config.toml
vocab_size = 8192
norm_place = "out"
norm_eps = 1e-05
positions = "rope"
rope_base = 10000.0
init = "uniform"
init_std_down = 0.00239
beta1 = 0.93
lr_head = 0.0045
warmup_steps = 35
schedule = "wsd"
decay_fraction = 0.301
train_tokens = 902600000
steps = 6887
MLP neurons of a small language model. Each row is named by its layer, matrix (gate and up: input weights) and neuron, and shows model dimensions 16-111. Each number is 500 + 40 x the weight over its row's rms, rounded and kept within 0 to 999. Numbers have three digits each. A neuron's up and down rows have the sign that makes its largest values positive.
A block is one neuron, or neurons of one layer that tend to fire together. After each block is what it responds to, as a language model described it from the Wikipedia text at the highest values.

L5.gate149:481512426560515547461460526488471496512525482453464469583526466492490492471464483536547462500461538526521545478537492571503526520473493542526538555510431563539500536520503546542548531553503495472454480547518585459464525542579518490516522490488532457479574449480553506513523482521501534535
L5.up149:484498500527406452509473535483493471520561479520477451500586458474496493446476489518587440499429480530458536529568484526511488451491512479531508511552495506500497540452491464548477559497534489441553518480539506519453587464511515507478581548531499542376498473474523554507521512453439556480
L5.gate166:445411518504496426496499521528462540521421450527459540450438412507564472549519531496535469500505382519545515466504505454539520481515530469442429527548560505566464520423468486478502528541601463541500469484530561513519529533563508486489507420604504485532480489548522498564565494518470485544
L5.up166:502554378500409479596534486520512449502477445452514476490464473496484523462409485467554520461418481545509491460486421413470539531486563477444476504506533510503437477443543565464474457490471511481475484454494493486541554498449547526515505447539481501524559472481546498538582488518439463520
L5.gate268:525479431518516490440462499524537546541439414550504470466506507490472465566463595457546519448464544481462541510442564476578509535466501462543431438408509511477497524482496522518453480498519549491571538499495507489535470470534469586486530451470467495529514552487473447414500527458538463451
L5.up268:524477573535517517494522497483513526527461507440497556479505493541615543570482473525518504489410470539458442577476518391480572458512545437478464530472599493528445413510483545595519455478576452498531533612505519544512478441441508425452433461496524486562547527527520483551471521473517466458
L5.gate562:587466481508466550495511521395478500495468475454556475480545453483469493512542420507440471381488420515511501532476478424486610521463502506510483524548504525507486512433533493556518530465509489475547515529472503502510517519444540573472497441445547497546504577469549461449468408434553480543
L5.up562:507529546479493484484515436529531459481511512474488489607531589525509526402465499474472513493499506486556486570417452521532487513502541415473471554416493481560472546502531543535451527577474515501525542503537492500548499583489451559495515534488465523522439471495534547558486531538522600499
L5.gate669:517524473514491525454492481430511466457526506456441544522520465546530495464512529530528505507482532464566467475545463540544568549509512522488487482531502521496547515557482413543600517583549425518522482555535445477495493499517478579428468468523513439550546507514480581498542494530473535552
L5.up669:527519466486491465544486520584458484473524479489508507482527475506550583417493508503546536453484540518554530499530588545485392470527537541523542497560517567505506414458497412461531472485514506416521571451457447548556527541545478530496556444481448488498470468492476532498537494611466520545
L5.gate847:495512532560470459506514484511528444547485572482461465488497479475422528430479477504469536459470562517500424449561461575450534568452471498457533545489521498468524483490530521552535566501530549435415493528573470544477499554524440512572464534502482499450489528557487493562496525504503464431
L5.up847:513511434541485470544551550493486517495561554536538444486607521465537550455468478492454517471482512420504433482507529531475562615557566487514458563463512530427527481504548458548502514437539460467464492490521506480429486473503492488513528467472500547509556459586454501573527522495485503437
L5.gate974:540514515584543502489494474488474546486499536482546515564540413498495515485516450485437466473519499477448464478463516479526484482518460479492500502509510491444535515477498538555450482507458460481573417468497516470481508566522509481533444437556515494465486501523541495490511501475483572532
L5.up974:498498513499512511590574510500406548486421490545535503477568500514520530536520485458543508442497505531500446494477489451571549509539465501497582511577526454548506458465520553548471521525436540421526532463457585476477496468570499462501462447517555430542559526499470496491532485513536509458
L5.gate990:538557495507471451562592497530538528540401481538517541483501533455517523518547549545551533529525472519499462473486468572532476486520505539475568561577504554497489496480438519471476498524438486506484451509538526406481469516514535486547491448481547590495492543487543525456485526526476457485
L5.up990:516494502522551454496427526543508510481425530543508472469487519500516538539472420518485524479471510528538448493546430539469466522466465500423555499492523486444506511533455481470401463432471543504571550463537470399511462490516550535478425454505489600520491557548545441539450500471549393500
L5.gate992:534460481581509449463466480538480560568483463511450497489517566487435494478560488526473470539601542481510482533556455547517556501598532463514458494540464507571455536510479558458450497413594449499470539514495496465521553467482544415462442518427506529550487521474458476551486501510430532549
L5.up992:477510457474486448523510576490544495486472518444453491497412504545464477453477446555503514447505439531568442451442426530527567481570484502507507481497542493416518503500487545500478505485464540457520551511503511504500523494496473515467474527436511459513462454529537531525566508504573489559
L5.gate1303:472500479521526494461582452465498471525490468510550601484527507506451584529531491459566423587539384407583461483510471536478494465557473554487556514589420518403499490367427520480471474381487481536449561531493553477597473482494405512452466548484576491470491515498529529461511519480511504487
L5.up1303:495506502528497467474402488485490456421508432462502550494449480448475446482527486466501516597451560464435523450517472461532560477465495471485539479544472473554518457513457543508487485516477451498539524466526472592519530502555525430448503482547589545513480516504585501581429475509518538530
L5.gate1307:504503480462535442480458559565536531469511479500537515628450523505542481564515532450519574424461470491456505473531519500447538472453488444431538507506523468506522478502469544568548450489452540440540584501515545493487479478470513504511485483503530483535499475522469450550540463506494488474
L5.up1307:535439501494522520551490467515530494522430562600526527532437503498480520487472498509463457421443516500471447459533457495478490477483510477552531569464514504549476490422489532472517479549497535512525511523547444480506467541510516499520512513463464565498433482470505509475500526486453534506
L5.gate1443:519498513591488462504449525462500495524505447540483494482507448502490470535476487582497518509454415515485530523475471501588526496502483605487502573628508501502526539453450468590525463522403507497431545492572517496424460537521500517478472480573518503571433538503530507461481459545522507523
L5.up1443:421518486512423443483415550487539490520475535468476474475509513475498539522449436449475453511459473486439426505470424407549505425448546502475431536572557483470472541467425526494448515493515466439450530493553474535463490480524482546561500472522526420454517579581551511509508493540461515511
L5.gate1592:469559506585536496487525488494394550544511476476486395500513530491481523523481476519502512543453570491502523495483519502571532504494529501527481564498580508465437526560507504526414495448493442495508511495539477512470479424526423589514508479525521432468486534500535544548458499402527578489
L5.up1592:498553500511513497516405473567387520565494480487415480526522432479477539439537435557425551523472521508494447410529523577444551500544451523479515545432575585607520496505564509463510454553612426486512493430524554499404537494473497546521519531511449440442539554495513508493441442500484565484
L5.gate1621:493476504458452506426499523501501504457516491579508498495528476510475478499562561561483476564546538562490525511469479445522492504590564422516497566586516526484543538576434521606521513583435494509498533495518498530459459564526512551486496460462470542527526552471442480495509515489543497502
L5.up1621:515536467492477425434419512499474521481538465525478487495485509442447488494409425528538478478559465497424512462467478407478543490474500438417510536453530545522501539500465473488510520563480453394467473453446493497509581505560462479462438428460526496484523530546477516505475471509505547549
L5.gate1671:452608526533483441554479455508486462497528458494476430445447496461542488490506478513509579522471514542455455498508544499558610482487548474487464478540535505527520441457512501494515491638502535579495505559456458510535530472518492501549486494539519454464461456468531516508531461416509569596
L5.up1671:516460511463497474540543519501530448577425511476497452500459524504506483517524493491496542517462498543473442502472519543540509433434436471538456494526496548565541467499579511459581543517558548565516508437498508518524462535557451518528546559473518532488442463495483451512482466537500551507
L5.gate1713:554546471582415479516474474437477519499490551482412501472528505474476582495450538491513452514433556561400482484485479421536582527486546534464447470576504521541526515503446486480443486538511488481493522477558524511476519535537516512509496450460522467450475540535529457460507456505527491543
L5.up1713:508477489496517443537473426450491551556450475542497488518553531512480508503543460496440552494505443479518496498425488504489581524534511513447407508500512480533482544457478509502479518475480448500408453488532434546434512444540486567497513479464521468401558490526595401445524495470479505511
Personal first names

L8.gate1374:507536576437494573575527500494525515517548535534516475496480482423522533539500478424476462497481480607424516444558520560437468531529455462502530509533486505460512477488492468478522545445490531519516519570571473524477486446528462576498521468549523491526543531528505516495565508534510468601
L8.up1374:487515494566478527505433470512503488560493507547546483479581494426484461502486445437531573527492474469470560483491489470640431413482516516481529457459602590439504431495484496525509464535522589483507469462561501532505472511471480470525510526491499508498543512482504485551563511503471467548
Person first names

L5.gate93:438531463527538449490559554510579435502522518533481501461515542485469466486539501488483527446488475512549512500483504482476418555503473534531519475483501487418482551482465505500470548472546509500540495500543564510496491509514409557465477510559484495558482513540481538551550580437567545553
L5.up93:516481504556521469440515543521476508455481447498487490462540524458472475429570522464457549488489521502460467500506508572495521482539540517562559476455504518432533494535556520578435510477463547513536583465498453385473500574512515536531434523560472453479521476512487529489436562571493553530
L5.gate148:601536544533528569517531480597530472461547499501508486478478503493455524509548561483465462505523547466431466451471485491440498581483475523565528423449527573505505493551428481466507471535485460560491549481553440448557460464594540502480546529525532516504488525415432486499526461498469428512
L5.up148:489502509427443486449523495486546503492474508543474424480481585516521619550505515504466461486506535421480471507457517490496516553499557488546502492516456451483504448515520507509467496580508445436494503520501431506593476535527537465492541476430544518491483573571497518461419474493488529524
L5.gate219:468489435495535501445578481576495528481543496479553477516474507517463458557528481481450527411503501426495527469440468516554423466484588567537495453505532522482528631544496522544483507488493499561472570535515396552585511476510535508438434450481498495480506532513535487484550526466512529529
L5.up219:543493557494434415515444484487455473476496479510506479521525478569446494485529546472508578530554506494471559502484517503467495412472462562551505462501479537583501487518515470511465516472544522510493506445510519559540508508425528554521535535514462479410530523517517406471566510485573476547
L5.gate258:502532485492518438440470499510384495447473440501490459545536526493469453453480470503540510536507485524532402465513447494488493485585506558471522474489558527459504541502495510427512544441521500453499478508444451493522496469537452507498496500531503505566484535452471469527451562490544564446
L5.up258:443481496516462554431430503402437516518515494495475501518517560518498479393500566515489460527516429544475455569595492508509507452495492408476488454543508450486527486545457572494521561523480551468470561501448494399535505506454519500430561499489457497498493498507541476557549537410572606496
L5.gate473:569491474490551540541475538469525529427520453513531547483506481486459566482562532568449475494489519532517452509499596528483484562522493514590560501518451399468516451437484533437530574489565532570506543426526475473532473471473536425510556452474474465545512383492492477499492530531435527467
L5.up473:505458467528534468580504474555487520473518486500471551499505474588530475471489449477519455475481540503498450461452447488506511555497497465541539488499476553450446443551512532431559409445508505450476469435518543526575456416540497467487543490521437490487439467507442477548494549431528502434
L5.gate774:486498496530430515520502470561513544436508474483474481510478479440522466531509479500513439533443505529494485487526545523516517501509472535506505474452524421588506482525539450525399463503428512497525515445502620510428493543448464514446542540564476530485516496553509580471491471531519533477
L5.up774:520497521490450536485519505525472454553502554430546501479530528477504463530480414516470545434509451524528514411566555534518537556501522488520452508540518475512480560512479472476536428510506462495560527523478506518517533453539421429482523470484587490537492503572494515479498505449481606509
L5.gate822:547524486558426474510544524512488499501526483498497566448565495529455545557440513443447550406447496486521471439462474526515489510482553432566534423488552528537428502494510442541529537505526548505570554471560516555508487584454451486524529414497541477508478406560523449475518511532440498574
L5.up822:530492534475498412548490498564457504490446500476549426441554476536461500476507535482530440530484553520577427515523498547484555543461515487549483497515521457457497498473493516504549430539437478489508433540504577482455477501543543540525487528520460474524440572432524489503579551445485540506
L5.gate1022:591487501435511497468516455498592529485497503419580507463496560498481473540513408421531510507516489482476489517518504416498510546542518445461426524481571549489462433463481554440563439420543490492517559454531534517450469450522470516473467538460531493449536534440531458551493505559507548503
L5.up1022:468515447470512474530436480490552495481492509459482476502446482527496516501509513523552417515502431570472501526474495562522509496476537455458458486483424508479526475467597541497441416559493494534496454478543526394507557523470443499493536477512476513563498437506505500425563501507471467495
L5.gate1219:528544461462513420574511495470556475481437537503463448482478490521493503457534529484513537518527496481454472517512492482507428429504473484549497534475493445571470481553503483575498506464520533529474465523520509553445543469471417476500407573497448555466518566456596543427437464534497488549
L5.up1219:452483523497481439478526497492428523478496488490522525503523491534429550529486470591499440459531528572454540502565402528514502530471466509424501508554455463502512481488503486539572499406514523473561511485507454521531436554553500518509501510534495541504489532553468508507506564478462476532
L5.gate1357:552501504441496491544493556486449494535476507482522464421493454562474475520553428508474543544443531480394545537508523546527486486450440508511503450518521474487486507485531532513545400570527530512522494459535467547520525513450500532499503500487461481535445457497479465543415553498521525465
L5.up1357:501537401521512455523528440514485535514491507545571397458486448533496504535521440556481466507464501521482475552632588504545545459510441464501472466498538518531423459483530508477570433498447505513493522447503495542517516459489568531539480479482520459529486520445499529489501474504547455492
L5.gate1405:418553447564575587430484443542463499450550453513482474461493507493474469542482508494468525530538409480491480447485507548508497497498509598510545499523489522538488486512541442513572468450478413495452482443530458436447391533522452509468467523551497461499508511512465543430565428444527490477
L5.up1405:596450493514556502452562512552498468380511472460450455507438505487541466557552535487573476515513460502486466522482509570551460495392532531465521427475440481469465491507523488461523461517500465445461456505398475444524456523416448432467520540498480432545490489479451472511485501455555555542
L5.gate1476:541505546500514533578431520443487561432507553445516523472540502521578510522488495528555476476499519466550467481477522484469517514483460500451502532521567474472491524531532505469560464539480526454531551478518452463464405469520508544554437477487484479445565547480480528480487492532525460444
L5.up1476:539444546509467545503545471574451501468507456413509488457508487573543463592427506527492521557421561522438496548499505490446521448491487491459405501503507464467547445482481563511487506435495505482497556519539496560533521503478515522550441433486505538497538449442532447488464515512515540496
L5.gate1490:543504503569508496503519563497514443480591510533445448494525523477478467501467542496534469546504402536512496563475562474460484510430516531463572581513513494539487514440457544491473490474470488468470575453501494544523443551546512479505499514519418531446494431528515476465433481530496526544
L5.up1490:479613544470476546459507522497606504479519504490477441468490518570486440521473451555461450505499516488546473536501481489487488603549494524469529500452483433507532469472457557466554522496463505446499502553496500554535471585480454449404539413556434530566538500453493508513424446481485430505
L5.gate1609:536513473465451423583528598541543495404453497489527515520513539477466538542477508493456472467487443508436430461552494483455405424462526478480476488505541501530485455541541456489548545465553478512442496606484497581458540502533458499454455447492476495412475448462544508424515450559473479529
L5.up1609:519492473468498492519526440495477483515493447555555588504500490558494497490424526534529534594522504447522425473504538512458527501427493515512490538523473581561449478503475518479502444467431499547544555579531528562432475497577484524494498507480527474576485492466490507509502560507550461498
L5.gate1698:456559483478453560518471515429439555441502493477484436412482485483486450473525512540494445501532504560503505486544510465596470487447400528529459506458524468463426480424447448462516410459446490445524550366548449544482493540550409520417555519508405574524546496469442494455501466504518446409
L5.up1698:505509537560507489478560477527486542447546483467493567490469507455490493492479490523485488493479513457436445464456502553471425491547441519549492504525542480633496552507506518558478495489512452456577481480479545477509463520568525522544483519490480530508483497530542449512514532525469486548
L5.gate1723:461575557495506535454516562544534534474520530501456490464496567499495435538497548499509434523561459478449549542509496468553531516468469446460423495508482540474504509509499574508481487488500456521528460460408477571485465503501555583408481519520455471502456524516456469531495501417553536478
L5.up1723:491516509497505487556478539530544547480557495486452451466479497578502525522434572456501583551516526518507476473538476479504461470479557482515488442536450567501530535506489469548458515508530539418511439485510436479451437539493442562531588468468486447426532526518514514515427519488455487453
Digits in table numbers

L8.gate293:523577463525471480487511561558474499488431571513514533514517475476501455444445481461496443424466447465501497473511461522535501499444524479551491446492599551410503446463474583499448554492515505527502512426496462558513492490477498495531593507502488384556456480462511547548564524491534500481
L8.up293:555509432478490498477456538476541535498561462565475547523585518519548481429437447532513521466478527507432488472477515544466463467551525523485502495515535506455491571493525487537526520503592514453476540506570461509491577514503504474515483525487442435520497472481589484502485460498527518503
Last table cell values

L2.gate121:502607526519517453502495477403469519614454499497502515445457500460536495481482530515455604485488520547453568522507503504487511494454442498465445470574450499553516475525509425522456533503461473591462528466393498498553539453555535510488490511471495481490466449546406507550440516511441488477
L2.up121:521580559528445537487502479473470592488537483543510513499485460498524540495500463465496491572598423590474476528517504506527525543437505479535529559474497503391503523485435452501544541481453482467522487537445523571505452489464510469538497496471522537549466507473535477495541478475545548531
L2.gate198:526560413543476491458495499498433549438513524530456515509529486524520518425539481477443471559522481485553501522507456524504525474574444542483452454492449509439525481466491516527467554445456518525483510569417549536539554466470556520521547491445553523494460519471460498574485479520482496509
L2.up198:497438451489478473513507433522521497504536456439536535462476477455533520525534453500498484555494543500501472501536539464499525556556457555538507423484469518392461492437468543469537561485522446504452513552492456596417525491505498504544449492523497484497451542459494427483501529501513448514
L2.gate1264:546535615436560468445462485454488477584492521542482469476454522462518472436584553511470554538523488465479514553545409473456461530510537504519488456581567522525438468550518517450533591531456487404491552464514557496591521538537504461468500478481536537439515514465546457479510426474443474502
L2.up1264:506488509458483396420443430442519539466461420483476574527470562513510526442504509524449514578554380485486420536503501523513503486557490425377557512484549468429486571532496534576560505499490595510553552539493508549490497442496505458537470537500508566554432568461448496533512454523467491502
L2.gate1377:432533527523590573554485520563512511523475460446483487464492502457494469528450489467536518500548501504481450472521509515480487523402490473504518499507517454589501454578474464457482450451433411503543542493481501473456489516440506528477545526488479490528435488438493513438490523453480498502
L2.up1377:520562497603548538470453531500548520585480492475438486477553425483555515559457521504501522536568487528435459492507484514527538515495480500535551523541474574482540492555455495514495556519465458515482486484443526467506509477543590428534505526543456550525481476452442513515523423477478506494
Decade digit in years

L5.gate22:499452481568446507523575510437442502511496605488501421437488501529515470511526500563492533454520440546432483493502553537494447543503470525470524434522402445542489507515469503546484443519479475591510464478538486432526491493401413514499519497417538469550571525473459484512460453488470472509
L5.up22:413516551529513440503481492486513604432475464459520522421487513468508509469535475503513511490476501463456564496442537446512505518435493480546531468546498528561545447488513506498516509544477491446461453547453473510508496484532522443463518456455524492504480457498522447461452465478512562565
L5.gate489:485507505491462501440504496499546474510506494601506488490533512517457450464558543518482549473542468522527569480501501521496575492451548520457539557580552513412507542463511466514426504463411514483542518517523544549481556501576545551544509477444455525542477505546507502414473528479433503483
L5.up489:492493531547484537475533552500493572539469485518515445465431489483500465449545504516498530484477522541461502485453523599523499456510480517404554497530483553447543455559435474506514553535430493570512588473501493515501476509465486542554445517520527535527509458494494541495518471529495395464
L5.gate504:460519480477530587490491502466495552525512516561559432499522496459559552488564446460492425542482528477503539478517464448472472499447482470510453436523497488468485524457475456488521402443457501519445512502527502509490538492522555468464473506549534516556494466585528546441475499501595536519
L5.up504:486443439460521487457527441431534576466566448474520477544489468504490488496541524501555492504500554488485483522514460465411446488458496513509565555530507458527412502433581511504471442484487402530557575472448461513452434450533505505503478472468471508519499541513445509491509507447453501472
L5.gate736:493561454555493517527471530467480491445432496443480469494517564539447513558554433472519479527475546498485502534500518449482526542554546495412486546456513464478541507519530540503444515497526542505478458519469507508494527473446530464531499517434450490533595533463482534484546512490492530467
L5.up736:494522504520547511512482578513521510458481473513503551444521467452479507482459533455491482491497472470488566525486485467484439459489458498476520473468535541477459593458513551553525522509521491494412559540471498441500535562527440511524495418536511519446454455549519509477468483554481470494
L5.gate741:513570549592507578497503485420491533497541472475477489557518446526517490420466460534488564511493440475513523448493439533525546461534515444538546444503497504462572560536488472510497499472439481560534593456471561540457542479526481519505467525501422498562562512497479465546497537521484487487
L5.up741:515549486557495496508537532521565543545544472500473461498490478483549437502542488526446520562457541456478584518578446503485511561466529561482511475509506548477490475556411542515466546466526477523414528460520556512495492490458546456515405469509517536425476466486572486455472547426416500510
L5.gate894:502542584532543519481561457488515535478512528479509471562573538497547471408446425520495552444471471545458517524541466580533563506481464558479567525485466468512545535461559465474424462549516485507528519497487494510456470508446463517477476500481540446462551515436550482465502541478496523516
L5.up894:526538428568473542513490509471537541513485508557524472408507528459529481593471539527475547470583476505486459510564500479492516467464530418531543489500516498517485509538504556543491531569497488446456520490509514457489480505520491469462505450455456476575541478523523496478432468575496525462
L5.gate980:518545488474500481478478496488533480519534526478558473446537479517486462542569527547537425522507543463519501528478468467505519480525523468469520473518486482504461445425541552463432504487542506487551478531501524449552495529448505460472563497466610507545466477454540529527523503575507560490
L5.up980:450448465430501465508423579435491476500512455483499492427529467477474408475430512486558484492535439556446511521571468510440496477449503572399505478548481469486503523528537532463490482437518446532492587484550556444462548550496495484493514428461458519548522473542543493463514477486454551491
L5.gate1134:498489541500569545522547452493584520450553487549569570483469490490516454610529414603474536514557468470495482449569476546482475513492461509538468523504433491503492480520503459498418538450511529453515561549481529495526542448467497526484577527460505529474521473529504540471527410491426437453
L5.up1134:459477461423450603498463557420469542479482471445496412539505523428573491479551525584553507505467485496510517531486487570495492529471515487536462464451535524504503448556466461461509547436541555570483497501519494522475546484492523544450590530499515469473465486503459497467413527512498535527
L5.gate1206:459471495529533499509487548559495501512455495460489513453442506472542480485496451543515512549482414520568518487519450516500510576566508542455457387481441546513458461565480527506471417496549476546502566532444551466510416472500487510442481491473489495469522486539551449477431431496453476577
L5.up1206:536570579502432449493498481447504520513478471516477548445543430584458480427525554431499489522533453529514497489498459513509505458490430549455508517500464467509520526496475496511512508533572465425516454447571489509468515489481571546554533475494482548512500517489489449568515483547437490474
L5.gate1242:438473552490414473496492487418476491547544533544446506443480498502482515366518506519493539508489490431549508423448508470582553459487484456503514461518495458444496542491463507528489532482545514520535464530506585436510540504512527485605468433504571536496518471563568524462483450540436536555
L5.up1242:512436487495511506464500455469515509519578485526511486455460511472428576526547540586563542537447508440537486479402530542568555458519542456468476442459484534536522441476491537467528575529466518497528457462539549432512558501497524552462403428479487480471527469570523519500512454468501517550
L5.gate1380:505512503499515504430472524552479508535458449444452461541492486528505443509493471505576493443504515489508470474419548538456461507462528462521482459468469510423497500517492478480466410523443490581475458524537491520517486487534469525522490549463585514511536474554538458570478457426476503527
L5.up1380:504512544531475530471534466498534555453461495501527509522511460502454471502527431485524530431509463415446437473456572447559463487480519412462530502455505525477487518544398491492500462477462467430534446520453491489530507452371508485458505491430491526509562533492515466535488472500530522558
L5.gate1436:461503447510494528502522474476491531563502476526474460504453497520442513503600458494507515524455512511506518501514460466452460517495498530527500516516527559437504460483494464493455503506495530543465441485500493495491574551444495536559453421449571457523482519462548523436488488445477525447
L5.up1436:505548468518442528451496519481492544482516507451549480448451483424528501507495530501494508549508454467557545497513492530445536497548452529512537523545536527435545500493470532497502520477509463498554509446536555497470575517425473551481531443507580422556473578563509516541493508425545500559
L5.gate1444:493533551505489476553511533440469503615513487522552473535574520498459496469549461509504504536501536492493460542560557504499467549473545544493530496513474474486471597435505499487522445485482545479460449470469514523496483476543485517533544436461473485488504477498585544510515500384421521480
L5.up1444:581449517490512420506458557495550535562533516488507497510468472560517490460575480552550432498480522512591501559501480445539523542519466529533514456513440581461496533463538472482487513529489549527450458503521423484459471455586465542509476471430554428457428489596545488476546528494469491449
L5.gate1570:465485529503516456448495557489487528480527443518473567478488599539563494440513495551469575494503557505482463497458510512468452504483452531502446484540463495503552483473466485522423497503392514491557478535422493474548528456511489565508479523422495524482539517535564494475436584413421466449
L5.up1570:437480518453486541510594500421456486475540494535498514433501465538451438468510543491460507512521576502428525563492476487518517480533543606525554507483468532422483511542417513567549557472481510543540469495511533449441551509478503520470486485457478608529489485555486498446583575512539469495
L5.gate1619:473532478514476470513456456509464525514554484493518530516554458535519562492577500530500510535510429517461464506490515500526532554522473465574421529538500569503466515459401520527529455493474525473550549590488519456483457449501523510496422556455522471495579483487453430450523515510484531478
L5.up1619:465552567469465548516468486515475552486473528465509423444500455520599492511530551514466486473488435515542462448508494546581408455513560496594530488456524528466493493553473495482464522450528505551474522532603509424480473518485570455460475507589500473457440447526584464512536528520462432523
L5.gate1656:533513502563573587550456528503502502569526449463531521503481447528558566450503500497428581527474487568506552533495451534470543481437524625494477500516430499502509537513618486528455514458508449498459533456419488524461503470534473495459429468485497527530531457521505538444454486494456485512
L5.up1656:478542425483453522501477482514467526503509491429514506471485437459482480502591456502402515594442465531475550462437490492495509573483426487497487486562502546474486514537371511444481521531564525497511539534555523472534484527461477506519474479491436471531535437513562419450523476582519454465
Year digits and re-

L8.gate245:543452480535535485579435542520568506524484431486521490501497435446472518498550509514479519533473518448521508460437434532512499554470573553559485538446510546552443449555463502485512567497470519554455459458473567465558505528522505411495469458468512466477555412444433484449472476458479509525
L8.up245:543505408598500432517506510492557501491479578512452527524472519566481477479580479507449506538528486514491492506519510486519552511509497487480530462483586564564389482558440515437433579491451547480528501489559513496525483451497492562449517436496504517484519482424455556487459458462464546473
Inner digits of years

L2.gate536:522483442436516476529496455473472552424511481438434435438466495508470486528509464581511446530517502507530519426535449496503561437468473468521484519544498556408479488514452520473419474508499514530531486493454484494508501481545496463516392505495522516489521490525473548447487538491520541462
L2.up536:517515472552462557477474522498487546486467440503491546464513505578461529567486489499503477551493523524445542460485439562465498440516526501456578535491537533546433559376562473533542439484492529553554566512552537517534565523500423525566576473531532528478464443403470499509516553498474500568
L2.gate769:449452518494455545448456437488491455437485402521527544485401516454447540477556472531535494515467496536493486517577481500426543413474503494472575544471511541533458484505547553504514472486477531412540466531536539493473489438578483519598386537522431551534495487512482448563515542484486528408
L2.up769:492408464466491490504526570406444512542487503466538514441489511466491463544537560530498472497526499563490483491568466554494515467489460526468553507479502584530495602497438545564552522482523521404481592531532543450450542463478485485561586486564472469525471519563461484516481449557480463557
L2.gate1131:491472532552463502488537465452465469497495437474484462525508476533477482487504521496530452531480567576475527447548491491553467477467541536517494521503505488502478611511452501546496491566455521447528504523511482482481488523500460478555410541515500529544531528483471473458488494519537401551
L2.up1131:517502455529516487442495466484510518484507451593509502468486516511535537481464528522471402452498433512462412524556541488545538495489483437503541530451568526475453590478561455541582471542412554572572522545523508505448535511501467461505490485534422549528399547446420548495552482512529469525
L2.gate1601:450564452531451517429507476465538464520499443542509480474476484452548483444520563442546504442501481505491486496560514528527513478485447540483525501488442503478505487441507479569468548415455517500527511583483466528508473568493439551443488531550487559478423455516402481541596457447494491511
L2.up1601:465441565464466589509525540515500472486462477527438525525519497504484490508527476509490466486499471542465493444500544467482455528478471409514423544513514538517503491520422465456419506482424492451556506578464438486563532490494535521499594500493500421488544470483569422574485494507497473500
Digit after leading 1

L2.gate201:560482505582528508460450467510467610544561438473446447483474453480532446482518452457503524494508476549480486525498458458461494543493464500436497471504470505551527504498388511570540484518532489476508466535489604462508538489553451504444511550551499543509454498551611465437423523528481564550
L2.up201:605472477476446470524432548476488556448507497549520459562558443452489403495549478496470491503436512521511553455478491477503482491442475460465488475528484511462514551484541498442476479527496453466545494514515497526515467548416552499499437479539495504580512523557536482419517486497557526536
L2.gate758:489493536551468475466524589497444461488506493527526527545552468431430444498485511517477526569529456462553528556480474495541480499500461494463590558449503528531483475504468512477588569493478519490491466486426488422561469496444484543457495491554492415523577569528558505515473440500467560445
L2.up758:547533507512503576487540465560483453471505490458537533447510521492491566516574559486441462503403485578554458498489484498566516545514430535497522528439538454526515494519454456452574441497564546452523528558475491534567464535498471508516520460483499483487498513431545515469538422469502581531
L2.gate1447:521514502470542460569483502483482573396498469525543507558463509490531450534455512461545432479588469542509528533486444559444514468506493503481560551471479446535537493508479523508514473529463528451525483456471528529370529490489493482563533522497448442489426462539502500506515529557535499447
L2.up1447:530510501500470414418417479470495492509493577504439530508415500536495510503501479510493541562522565524522488522495423542496490420468496448501551515556473480521407495501477475491544512544478581486524486463536483494449446551496597532486515520491426475547530609514520548434475487526464513435
L2.gate1690:521427495524521510524520463503513500540514475393508448530559427484491457478479529464494535486456442552496526565502553561429484484540480546492444525471529582480457494505462511497547442564563502515535444492454607471488531508500541562469507475468492544469464459480575549500547528464565476435
L2.up1690:496473520552516501412516520509523488475590509502464508491491575534528483502477527547455504568544503522536470424549495482463558539479541537503492499499476462483498439523593472486435507471528483513451500555487426472529515492482520619479471499504522539500435498491531486501553519533466534601
Personal first names